Weights of a small transformer language model: MLP 640 quick GELU.
MLP neurons of a small language model. Each row is named by its layer, matrix (down: output weights) and neuron, and shows model dimensions 0-159. Each number is 128 + 24 x the weight over its row's rms, rounded and kept within 0 to 255. Numbers have three digits each.
A block is one neuron, or neurons of one layer that tend to fire together. Before each block is what it responds to, as a language model described it from the Wikipedia text at the highest values.

Responds to: Full stops ending long declarative sentences in narrative or descriptive prose, such as plot summaries, biographies and technical descriptions, often just before a paragraph break.
L6.down343:141142142083134147100085128147109171158125098149117135159099086110152141149115175119141124121131139137139119158118149106138131140117136150096191119140117137124125101099106093160140107131150143125127144116131131133129137131130082122152145136138144094120107138136097143102069165174069117152188122124152105127151146181132094145119092079143098160085115098114091158147072166127123151087121119121192139108098132117109171108111149114130139127114118108122104144122122104120122154142123132
L6.down376:096131176130139145098091117136110174110147140165123127120109108117179144140123120149140158101127122109080197144149123109128140131126126125120172150146116085106127117155141149108122108157168144145113114109174143154150115127128098166130135152149090103109113142130152159115173147137119159171170087103128150120125125173108156120143105127149112112123126170133135096143120164160115148127159091152174142143095114081115132112105119177168102095116122143099117115118123167136113148169127099
L6.down404:135138134106133113118114102134111122083118102150137153097112086096142177123164136158171109143158150118107120133130116124129102147129107069102175095106153098119122155162126123102169151137133159140061141182153142127107140143147086133154139140131136138128141133094111132142129119150125167171146120105119142104180127137089143105155134159092094098149143123131123143119142098141124136093077128132114143144120104080080113082121131157133152125134142147117161108083124117094091163123144102
L6.down455:124157138114105131120055117144108133097099124159126115117130129153211102106159128186158115145158138151136149136157127117107141133117170113115137078141135072123134102097135105111142154166138137084118154122124127132129089069103107138147130143126155120131109135151158142115144082129115120131167112096129141121103140153103102110140136144135133150146157143139129151158118135150133145151152138112138108132130115042133095113153140101141093136120117119119140120167128154137133146108149050
L6.down458:177120154141113108132136133116086146147091113153143108112082122127191135137168130134163060158147129143101152153121134103100123124099112084119171117077113122124147081156095134129119116152132135128081137103151168156113122143105116146138150144136126139146090135121128096133144127135112175135148090157144125128146161161153175130146147102147103119116111125113127124135162101156135139118145158111150129132120113085127078124123077124161172132116124128133106171088107098157107092169140121
L6.down499:138142160172133146094116172152111111097124069147153120107122061121208153153123099123179114095116134094173148150085137087131178109121117128101126120116128130127145121135128155149115180144140148103064144135134139142128142124097107123148117130118130163140134140080089106142122136149080177135150134145129145144162152111156167139144144129110100147125127167103090140149151110134099086127141118117135141144107130109137130105153119154150158139130115113141135146104164117123095124128136143
L6.down515:145161151137128130180159097131125125157143119125113168127118132107200127146138113145155145127090142157103143140134070144128124102120159106107100153137124095130134142179136116106119114144120154148129123154115129152119092140159097132142141156138122177109131150117157174122055158141160129169168111117122176117124135168160137126090114117137122120151090137131089125113122100159121127127103124121140132153118099106109118105145169149165143129167120069128129132088106125064115139133145096
L6.down598:134112112146100132165100100106127115131059137155121120076119134118204156157121112194144170115149113105106155137118132113137110150143140099081163119114101094133176105127098106156121158136116128151122135154147122153139181146120146149131078102138120144132108109120112101114141145116108116148164101115119125114138112149116138123163149108172132138113130148135132133151128117146127143129123106137148138121136097072086162148134121168148185136131111094112128141088094126106100175144164101

Responds to: Mostly "to" right after "due" (due to competition, due to the pandemic), also "of" after nouns like number or absence, auxiliary "had"/"has", and the century digits "19" in date ranges.
L6.down70:096146119133094150119145127101127146105145046124144109137149132143145138099127164108136101087123112148163140162157154128130127103096156131102133116140112087147104155145095173098122142113121102111107147102118149095124118088126144116088139163147146112144139128104128146088153161172177141148111129137149105161141128135137123089137126119131111098129152164106119137158109125127183080145130112180144119129114137084181106116110101114121082141119107089134072134147160108082116132123138139
L6.down357:121099106110136140084143086160118149131121133131124166155169126123197189132161125120123124091151145101132095140101102156106096177072114149142119110075127151147135166109159144101115143107124161118119129113142142111133146127152137158120112161123168149189108175121138146145102071130131123147146129122126091111139128105130160129120147147099119111169164140123133128135139137128133194124129102097138104117105169142137133132165138110108089157121154124155141141146095135115147138116088114
L6.down457:133119096103150115150131166140125122126109128091128126109135092148154177175125139113162122124090134120139163155115106148110153139106102107114132124161109134155159123092109105147112124129103147125143109114120189182167179095135154123135105130158128128106126092112137084116148128101136176139141116078112107161110133128138127119161113072175149143109150095155168120109110096144082124134139117106117120114126164182112129063058126132151143143129105118116120148101117142141114120124133125
L6.down486:160064152164129133126132151118131134134100148114098076160164140143158120086116128137145142118166121097098156133115142141158116128124092125095165121125098118122131140113125138133138124149124134098132176099120153147130100127122115116106140121106173174127074143118118115125130112107185143086107136074116136101149139122187101148148082159127180118128144107118145101140132125155148114074104094113123153141129126115129116107141110112165160101142102088142114107137072106132112139116187125
L6.down508:140121091101145120122139145108100149118144072128123096163105134137155152081126153076099130136073116145108138187154145155153159119146142163144145109098157181143143137173129163132156159096092121172136134141130078115101149089108105144110131145128109151127146157147151151117144144138083106134113179117133116164128142133140113135184133121165117114111144116116127135111119124129143130128135130094165098114115136133151104044122116119117099147125101150127141111170147133146107133108121092
L6.down522:109127117106162099107178097102110164177138117069122118159117113146106105117161110070146117120102130170132136139117140134148165142081140139160093161107129149114094096139129177117128154106142090146110180089123121123104142141118122132126140152146141117151114139142081070118142163145125156153118117150135158121129105149084143137107174140149161119123114111174115127111150144145117178134120112125149148130101109143150127120141102081125091122138107101109093156142092111146151141170112110
L6.down545:160128082109129156148167145133165125131111145101101115134087142099137135136115085088120098107082153157135121129161134105080121154096121133126141113124157110145144110121141125138097137162136112148128101143144136133106171127183158122105198073186093135089144120155133104101136088117151118135115118118141117146133139137114156109129163159124136142155130141110168102114098133154153114125132127131080118082136143123139128165128100162144128088108156152100148087172109113100140110096138093
L6.down559:157109122148106139114121130123157101134108175135163070135118116130224078146111109130099090077140116142135157139090103101127121115140110138119157124119143112114142118130166153091119121129161119118163101118101170142161071130128115122117127157138124109117110161107133126141102107162095110157165120149125110133113114083137088155132147177151144125109106125139138114113122103175129112109132116178090117115106144133140115184116119145176129100119162102115146133134118144095136110146109154

Responds to: Finite verbs straight after a subject noun or pronoun, mostly had, has, have and modals (can, may), plus or/by/with linking phrases.
L4.down142:148134095161104139152121104133117143144092190068109177114112099146173120100131124100129145140121101096127118131137133122143122152087133128116117132141139139120151161152129121162096119156152100128152118139097157178129114124173102141132193096141095166137139129154119142112140125124139161155113164107121136159098150133126144137112131104108132104179106149098114120165105129164125120118104103190151113121102104098154091089128164162148136169087123159138124132089118152145131159123140158
L4.down484:164154102108126120094110129132143087137126100095149154121130142144194129138112163077156162149109108171145138161117126121115153141098123106139143119116104109115229136156121148154107137152130089154118109123143126161070136121137158160129131110146129154130123115155131138163120144160111164080126122153119128163095123127141160146152122124098126120112156125085127153144098152124147095141113144166134112088143127103167153110100147126135121165108165130096103107184145128125122151134134149
L4.down575:135151089073091121092093123094091147160085136150102164122154150129115154140126149135131132117135132124109156146107151150097100131102116130109121068138173153131135165144108149123125108107150088106130140153143101101130113155122160084113139138088146159146118143156135135139136116145119170114177113111180105098135121182083168122108093145104167116171139128130071098112133161141160142084116157113127092131122139137106101115133136130112117125098126141129152118133086139098140154102132115
L4.down629:132119127098159140123111146097113129125060142132088109128096156111198127120078175133119169080155102102139144112099146119125141138128136185141159118113122143130128106126149107127112112106123126144128105135131121150089172135127135188128148104157099161124088115155133137137112114152119182125141141151138134147174132118125146145109127130103116118111130152153128151155130089140135137098156099168127127085085149115170127148123145144084119117101108076126113142099105113111115161099078157

Responds to: Digit tokens right after a decimal point in numbers, especially decimal-degree coordinates, measurements and table values, such as 119.89 and 6.39.
L4.down273:137071134151152091129170133119132146177149137089128139094115142107134121140132131135140138114153135104104152123104143164141135083162157131117131075173127078122111113128127105139136135161127166121095099144134125139130153195149133152127106127200095140120104114131170116125146111140153130181106158117105142145138129113174106119153161134141128144131096105147166174186137114130118094131106154136118090160155139107146150100130111096152106109140145140166125135127075113116114148101136125
L4.down382:146116151091123171172115110104129125120099087100125175107117155142156196146082108131165122108161127087125114130107093117076094140091123103179120132125163162155098119132143118142144103147159163147168131134126129120147166119114126174134141157115163115136139128153121124108123143158143159105097115119143145151108090152113156158156145138097136132112100121111123117128111107137137144074155132123149145157131136128097158101107156104077136148132156100121149109132191153122119154163120120
L4.down435:100097126153114132107064138163167141147116151157171154128138135136144139151138101154134131099131111150110115108173082120137088103105156108162136125173168132167154145140101148113137136151158121117152175127125117116075111091131156150115156151099112161161122123138107144121151148154178132127144120087119156148113120115177151133157143137112118126145115172162148149129104143083142102159113133106112144163099078151119086130133111125168144101122090131147136122116155153138113093160136102
L4.down490:098105131077112130141142149166101099119145144098176143129160137115182122147112096123102084123131126109131134146159157118098134118145113143172079134124177145160107130089111175105131105128093127144169129137166135154153097152176145089148135113136113188085149119071171150141129114117095099131123160141137144143094179107149162134143137123073131106154151153163098150150120120120100144114132128143120167135092165118122134139154122125113130138107122126128121150108148129141111152134130131

Responds to: Periods ending sentences in Wikipedia prose, and closing quote marks right after a quotation's final period, often before a paragraph break.
L8.down329:175110117124068150166122096105109148130115095168077141148141093137156119124160109152127134108147159126126136119105145143140127113138139108111169097139142093117122145132132114097141152111133179140109150121126119089109144125132114109129186115139129114148124141155149118122153132107143138162147105156096106172081126126118154130136099139123136188100105124166130105109130141151127122194129155138125114128123094102088155087103104160174130157103106112132144120108177093126111156118153064
L8.down535:117114120121148124106109108138125113098070098122122137131154151118162153118076135152079120163190118119092132146091110125104141102128140138100180100112166130134104077113135160106123131166111124126125145148145119073169141126146121146147108139100103150144135154142129106158167158117102107136169134121144132164119163135161125136134083128073132156134111167161142146141146137132095135125194111120134110094155123130117126118102155163127112111121183123089115142084144158130099146138137123

Responds to: Tokens that complete a number in tables and infoboxes: decimal digits after a point, unit symbols (ft, mm, km, g), and parentheses or slashes before the next figure.
L8.down281:156130106144124147107150085150132118122123184157132170135130136144079093115105114131127112129163118124165119131157174109113141130153129166095143123136100124102146133119125125126156124143118113115104138140120120147145129153163179083123184085125117116092117153082150159119068157092166154122100141170140136140129130110144165155150141119111158101145083162157152160131154119115114122134135179142140127094132140104111110103140135156156110148144098102132102175118134131147143132160197121
L8.down311:117167141101163131116145165132134139117093114096141137168139131177118135122178134073113108111150107118123125090112139151118109107108146105109121145128134113166143105148126113168098078124129117106163132097144147110140174112123054101140085153115107100112112130134121102139157106152188152133112101135162134109125149115163162139166142119147175077154135168127101125159116150145143133151143127143148113177127126131078123106129130164099114122145113122127136101109128125095118127148139189

Responds to: Formatting tokens in Wikipedia tables, infoboxes and headings (pipes, closing =, list dashes, decimal digits), plus "of" after one/number/percent.
L6.down132:118094159132156178156079148148094121082116127142123111139169122136074143141088125124100119102132157115145127130161145126123125118160120103154126133138107115119120121117159149101120102124131138134087106154165130156173112120104167123155195124111146116106066135096122144144109084127182139128089136134097096093127132138177095117111125122149150132189105145131148138108144117156133123139122152100135139125125144136127156113121135140121098195154163162117111154164166126135145123129167124
L6.down149:162115102128133099098131124158114141144116157132108162129129135178106109076158114148117106094122104136128152121086155138166141124104148125121123142103098095155141169163140130100082117175131101145153118160124144158146095149132157114111129111091158132081075140122112132138129091100120115092164129143106100146108169098166109154149110139126114102128110131136123093119104175068102148164150119122170116156161154168145127148139114111147147134121117108116152134113137147089117133129083174
L6.down224:160186094130078129085152144111169126096157086139134173125120143101103143137114135138137117095156124144111118164159153137125105125123181157160110132118145109126145148187098122126123131154115104105087166147126169072117156101097159128121096123084124142134132126098173128145144078169144149135124114135101103111089155159123132128123111138108129124141125119113113134148152129135133138162179126145130080098152148137129135152136125096139114125103116155134170158149103109067145134146131114
L6.down245:087146117147144188127126150139127108135128071141114134081144144080087116142148147108113147138105130138144135131156135110122141114155138129122155123081135118076134150109158095121141096115140132142063142125152176139116136149170109159160126129110100086111169156162102119109154177105142138177110128129164110153141109120119115149144150116186110118091131127132167129127128154133109162117111129134134128119099148093100113072124121146145156106182099116121141087130107154109101117158133112
L6.down300:136143098158116091117119106119117124139151117072154128101113120145106159138159159124133146161148093157110132148131093097147117093183140125126117124125116134139104147136092158164142108119093090171127089142139150132120127143178164141122073174161132110164118138125141149103156136085149129115174125132125120120152135119166130120065097128139127154143134155113139106123142094139148162126126144163105102151128150129144103150144114170151146153123117087110116169088140114051134115155143133
L6.down349:153112148128128123138150132104103149102128127154102128142122118144152196174129170170118160130127108130109062100115155154169142105142116144140127151153115090177119153156116137146116134102158070152181100127110134065114131121122163117147096085140156128158140115133125114135135148102114097120138141101116121122118170139137141185135111084123152120186149171116151121155134092130157123135090145114110131126097094093135134126101131114111102135121125079136113127134142133111096157146152138
L6.down415:155133164130089106174136152086099141143115073097110109112141116084120130156183149103124109131132082124124095131129129155091121096124153126148135120100085126129075137150127092139138097146132103141136121087130148124116153124127165156139157146131153168105148148120085160081131128106133154133167129108141108136087120080123133175097113121119107113143115142112116142111130136120156101092112096156088124100081120115111113144111108184129139113146189142131091155151154130132155153115138125
L6.down467:092114119111136171164080155150130124143117102147139106080158153091067109099097116100095107102155124123163171137145134095137089116111172138122071128118090123126108111114103132118114137164129076132109129109166128132127125112144124144126165148106114100104105089151150131174095145149161109117130131151130104108101131130117165123115139150125127111110137110146134102148125137151142151143131170144136119123142113140107122143084095110106146106127129158132206151131122082066144136093122113

Responds to: Colons after field names in infobox-style "- Field: value" lists, such as Height:, Position:, Cinematography:; less often the article "an".
L4.down130:175147169115144144143156119065156148086161147171137095126130094114127124108123089105149097116139082123138153143160145101141105124137133150139138136089142116145138068109148169106157098123131086149134139157144098116135076114137172133111140098099161121150123114134154098141114124155175183148131131112111126133135105132124171097108128114128127132131145076095148141124134129119141126106133125086129127131156123157148131181138145153140154140148136102141086077126164126143168156164109118
L4.down281:076119114110132127117100116146153129112137108147089158144137129162176156129141145136147136101086101105100161126157097145120091094116106125118164095113127098093137136055115089149114108162107098101116114167137174155116107127116109124138128116106158159136123117133117120093126134116081130123123108147121095142115133133139099131099140110135118079098078151097104160151122116150123172130141151118146083119149080140118124106068170134130142113116148151114123093110149092128130112157082099
L4.down549:139169098085143128091063093121136112140147101121132099154083103109089096130106108129097111117101144140111083135124136100125155168073145120142092155115125100127115152116129130165113107150127129152122133138137117125090068140095134132157092135139139184150121125135086127139112157154162140128092132081139135132140119145094126119158126145124180148117170093136134105103123150133127132122170129091159094106125124162114158117185115133117115115133121155146150109110147109159103156098164105
L4.down597:124102135130118118103132138117147145104112128117105061103091103139097092139089129127138118108081109128137122116141138101137160120107116176144191127101146123095128124111110163161085137151166058157134140144130152169106087123150119112156128168109166168126119105093121162150118119129137168133120125182114122138132100121099100109109152104150103085088127101133129124160143110175138158165142140104123140142162119107137133110119109148081129135132138149117091124153143126171144147142091112

Responds to: Century digits starting a year (17 in 1748, 13 in 1325), en dashes in birth–death date ranges, and sentence-final periods in biographical or historical prose.
L4.down156:153155092116172097201146141118092116141135109108133109104141123157129123129118088142119113142151137163114130125114109107149163121136104123113128125090153130125100129130137136136162143147112109144169083138118165126095156110127164106070154139131140134130102119161133130109155130138145127169119129117098152142103155125133150125117144155105172160143108098080152105139117142110176136132111150065115092086097114110138149189102172148106136112137183136121149159137138145106129165109160164
L4.down191:099158174147136139151102144085151144117132102133120109149123142151176122070123120118142144121163134119168102142107118122125129154140101112144153107134132129113171115139183110135130142129137142164111092112142172156147165112140137072143160180113069123169111144138167136119129144129086117135164115118131157126103092189123170113108113101099106125142103179116129103133095171140097094107095122149148128128145141072131126124112088135138111118121144101132125140114135158128106155138126089
L4.down560:125129158158125146144164155124138137157165135115098131143161163117073124137166138147118087125120094116159113112145124131105155161146150104135144146079136114156109105111142164058122174150155123132152142104106105074130074132095146113111149128146128118138150128155115097159101155167158123153137119133138135172168145088146174089162137150122136119085111150139106147133120142130128134171171101155071107145145140114134135169138127182111127144120110135155145133132158121132134116099127115
L4.down600:128137136162139161162115147096129163083080144136137166142132089119179135120079139136108139132111131132100150140147114137099128176095158146096109107108160152125139140120115127117118087111116122127103108093124160126148181121146150143153126140101133110101117136096146108125158153132134169171142151120127138097092125108107137149136132183106133148135088193097146143112108093124164122120143152171168116099105131102092138144122191115095120154139142147145157172117146158116139155118107137

Responds to: Fires on the closing word of connectives like due to, led to, resulted in, and sentence-opening prepositions such as During, Between.
L8.down400:129126101148104151096119143156140141094084138120154059139135145112241118130125090087165131168127113130110146141159142111144126159144113116127156125105125088125156170120112131127135144120129146103169117073137123096108175132156163128086126144105135163125122139110133111173116133118138099097136073123128170095123104100127129125169125138132130177112147146129124145126094134139133134112114130135113126124121142142137126098127142110138139095087137118122111151143087122144151129190151110
L8.down583:161132114147098126104156149132162163105105120130123128126134102084206129119144113133051120152151187143096118125145115135148093122102121148132129114173153103123106141105132108123107119153095118113097072134147147158142118150156173119111133109153166163123145136093133127115145108153158136142091153144140124087143160150084129119127148143139126147134125124149141120120078147141149113151159125139129127121126149102130114114091143138114172153150122128157126099110081125120122180174093078

Responds to: Tokens directly after a number, such as ordinal endings (31st, 154th), goal-minute apostrophes (88'), and date commas (September 3, 1896), plus article an and word pieces like ti.
L6.down18:072105153142108121125153123087121122119092159127109093094127117122094091141128158138114159135114122141146129137130128151141128146128144148106133174166152129155119094092091174173162117152084135131124086125128109127115124121187109132137126142145115149087111152135130140113098105089109127132145155116119108152164141195100104110118112122161156128124152099148121120211131110139167080180145106144128124122121109098119146130113140108086128141166127161128132111141159122124161112151161107
L6.down21:162126129123088145126130179122118083155130148108112107184151118088110140119103085118118149137186147133184145113108128143111133115151148125154081114111154144119115143097152147144100116155146104088130130129096144099121124122139110100095099096127120170121098128122149131121171113104127083166078096096147103117178106065149108186152102129131135150121069133145127126129099176130136084119095142149116134129144114147129091121131132092096138107132128142135166123125118122120122123118134127
L6.down75:125147155126158138089128150120132166102147119115113094104112157101180123152142128089153136160086145146084079108154113146137158125118108124165128116157139101126145101096085160121123104156093121112148163146156123178148138107116157128131104123134111170130147126120159135148182141146144132095124123163128153128093144116147133143121137148110128144116099140076116131130093160133064126128120146111125086096164145141140136094111093100184091131100153124116075153151122108122110144156159115
L6.down126:145115099161117150168130118147090169130146152132122144124129103084121129140172154091159127116161164095090158119107160104144127074126130128137103157120150139106123151116117094151114136152106146070142103136147135096120086136187118130152125133131166165110151164094104165116112123139105143154177122132152111116111110125115136144122123107125096138124096101101134159109103063104172095145132124121100150173147109134121126132136158112118127138095078120144148149098107082110122159113121095
L6.down291:141122113148165107123145129151113133109170116115186118132120138117122098128167127114125113149161148120123106071059100114144205098144103127152107120128144141098107128167109102134098143143136135111146124155124102146134098139101137112129103101129136143155145128079127097141147144134064121157114151147147120145145115108159101124099127130159159108142120150138135146101098104115108079123125124131137117136191173110109094132135128108095159136090143129199152147131084125119143129108169125
L6.down549:124163082161134120148147140119105157139117152137127120107156142131157065142093149145131150142100149130154128136133095128149124107125169110122138131092099159148151117103130152112156178117142124147148123125118084144087138081088149156112098128127086113096140129146116124131129185143068128101155147110122094144110118125142125156134132133142126127083125085127142091110114145086145059132107127145133184145139130144110137136143114146162136116085108120149088130071115109144115088163133161
L6.down588:109133113117111132105142147110156143105104155168139107126139121151167163159134105145127116154105148148123118135112156112122149125089090162178099170109170129124153132143125126105131173147125127126093140125139140139134153146149075148137152097110098104120164195062109144146092146161085125095118136113094154116150142147139163126103120111153142162163099184152128142100155116136170144114112158126114147119130136151115081132082122116116136119119153140102144102137145168134150164139168105
L6.down625:137163113150112069076126145115103123104147171115090137116120177116089120138131138129116134155125049109124125160104119129135159122118155146142130119127139155091099155121098115132116141184152082123129126139155132133141113128140137120139152111124051127120088059110146120088161126113130124125085138134111118146145088182152095115156135156112094117126155119149105103130127101109133112131135149161083131113148144152156120115117121083142118100109113159130147124121143133109095121082155131